Weights of a small transformer language model: width 384, untied embeddings.
MLP neurons of a small language model. Each row is named by its layer, matrix (up: input weights) and neuron, and shows model dimensions 144-335. Each number is 128 + 24 x the weight over its row's rms, rounded and kept within 0 to 255. Numbers have three digits each.
Before each neuron's rows, "fires after" lists the tokens most often just before its 100 highest values on Wikipedia text that the model never trained on.

fires after: "′", " 11", " G", "°", "K", " Sh"
L3.up1170:121125099129118100108117127121116143116125100138129085096147151125129075144125098099110116153166135165144124125139150152077117141125094105133171109099072100128121134127165131115129129119186144129106149137153148108137142109113113201138130167122133122130117165129158173144106132136125153123130105148160101166119120130141088105113157155155158080113159153131138160167113131165138105126100124126127122143124117139059134120079145123117070114161118099135136110139182132158119078128139166095153154117153103091108149147086175101127137129148153135119105125159122090139117166140115140129

fires after: " St", " San", " St.", " Saint", "er", "an"
L7.up1066:117141184150114094087103128112119085117115145136134138096164093140131105142145121076110161133164127179118119116160107133161121099100113107145145146123124153158141151124101125137117161155129131134129111168126171178101120099089129124129153179099108147136092135134120128102135132144120154126138113153076143179070124104070146137138145100173103092143169106130131162166159136133127136150128139140153157125136136108150116118125109099134116160146149163085111155153145139114122115107122173150142126141101135095131114183134109147122185110157129111109119116148158153102066129123165099166

fires after: " Br", " D", " L", " Sh"
L3.up845:129121130131146144107163109101145122142116101113129149116155107099116144103139123122116133131125114146161099106167171152136164140130136127178194117098170164137105116137135147132181131186158134104126179142115127109158168147107078156136158114116144160147111135151120132086128135117150134180152139151121146129085149124156148106102110100086129163168153068144154139101124127096085108129140087146114124159090159085164095120156121151112147092151115167133152163147160133129117143131124117186197093152156151141128132142141133135180144106158131170168081132112117144096079170124073114116

fires after: " K", " University", "oc", "°", "c"
L6.up1359:114097131120102135126122128131127120127135129143135105130108155108152158106147131151124158100125106150115118092128144120083097125131123126135167105100101167143146132136131119129113104118101136111109139156152125133071172120123182112131092160135114097143120106130118076144112119113122162092119176132125113108119175150123094094140080124121117087149148112125118146131116154106131101129140096106161142134132106124101113130121135105103190154102117103098092187082136098102115140085107131137145153130143093131140166126156122134071154139139109148129118135126118072133113127153131098160

fires after: "-", "S", "l", " Cl", " A", "In"
L6.up597:114087118163149121114137119124087157146155163115104105119108177119118131116154139110132092120137130080122105149141145155089131124174123142089111080103097140164112139101102116129156124127131132106178120155171085113103121153120098115166152174114136114134137117130122149107153093159098103093139129132132154149123134111142122069108116122149169099102107135156093147143082115105111131115164114163121161142123146153109090132087109159129134108082155112133165164172120167120114133139149129172132121119164134154104152133164161135134137101135124121126136154086154166146115173125178148154

fires after: "or", "le", " proble", " al", "al", "el"
L2.up219:108100106155161110165135109149113161103130142139136103158107110118079132136130124127124113116161135105142121176146143096129130106087174133140145109136156150125162133113101143143130121111143136137126185109178128127128136155059138153161125092133143142164148131143145137093148140108099162108172150112089111110140118174128107115130113115104126158082137094106117097128135074117094103128095155127104085093145110114146137097168132121124106156152107127101129135125147157140143122091133134094105125176110167144118137122076170146121174158103122109123068115149109114118140141101140128151

fires after: " sh", " med", " Sh", "un", " th", " pat"
L3.up1057:103087140114129175151167091179137135168155057130151162143089155139145073128134112106124132095097121149112141172104120134152122101111151106117153102102111150156116136147136116131174119147113121096088116123115153136145141156112123163111119158117139116141077141112138141144122114102084099108176135131160167157109155141162160131161107131124139129113100132111130144132138085149069152126150142134107140160122146114112114120118144124125175134113119123123099124171119117149101126128125128114160099123157144112128081130133106148151170158136123185153122101135124135099127156154133126127

fires after: " part", " member", " comb", "F", "O", "ord"
L3.up659:139116123102142102094135127127118131127139153119145185118133145076133117093136152167154138126137125156119156117109124077097166085119132135117134156102098140106121114143130090152134124113132097128106131162099151144119131126146050093113095124109112139120097149125122121105151076109170164097116128118075123127128111126109120102144123154124161124124117120049146099158147154101135132129167081126082168108116119107122116175132112175149175154124109133133116181112136140156127102152124171122119131114123160104137175123141141134128147149109133102106102126110117096150123099154122097150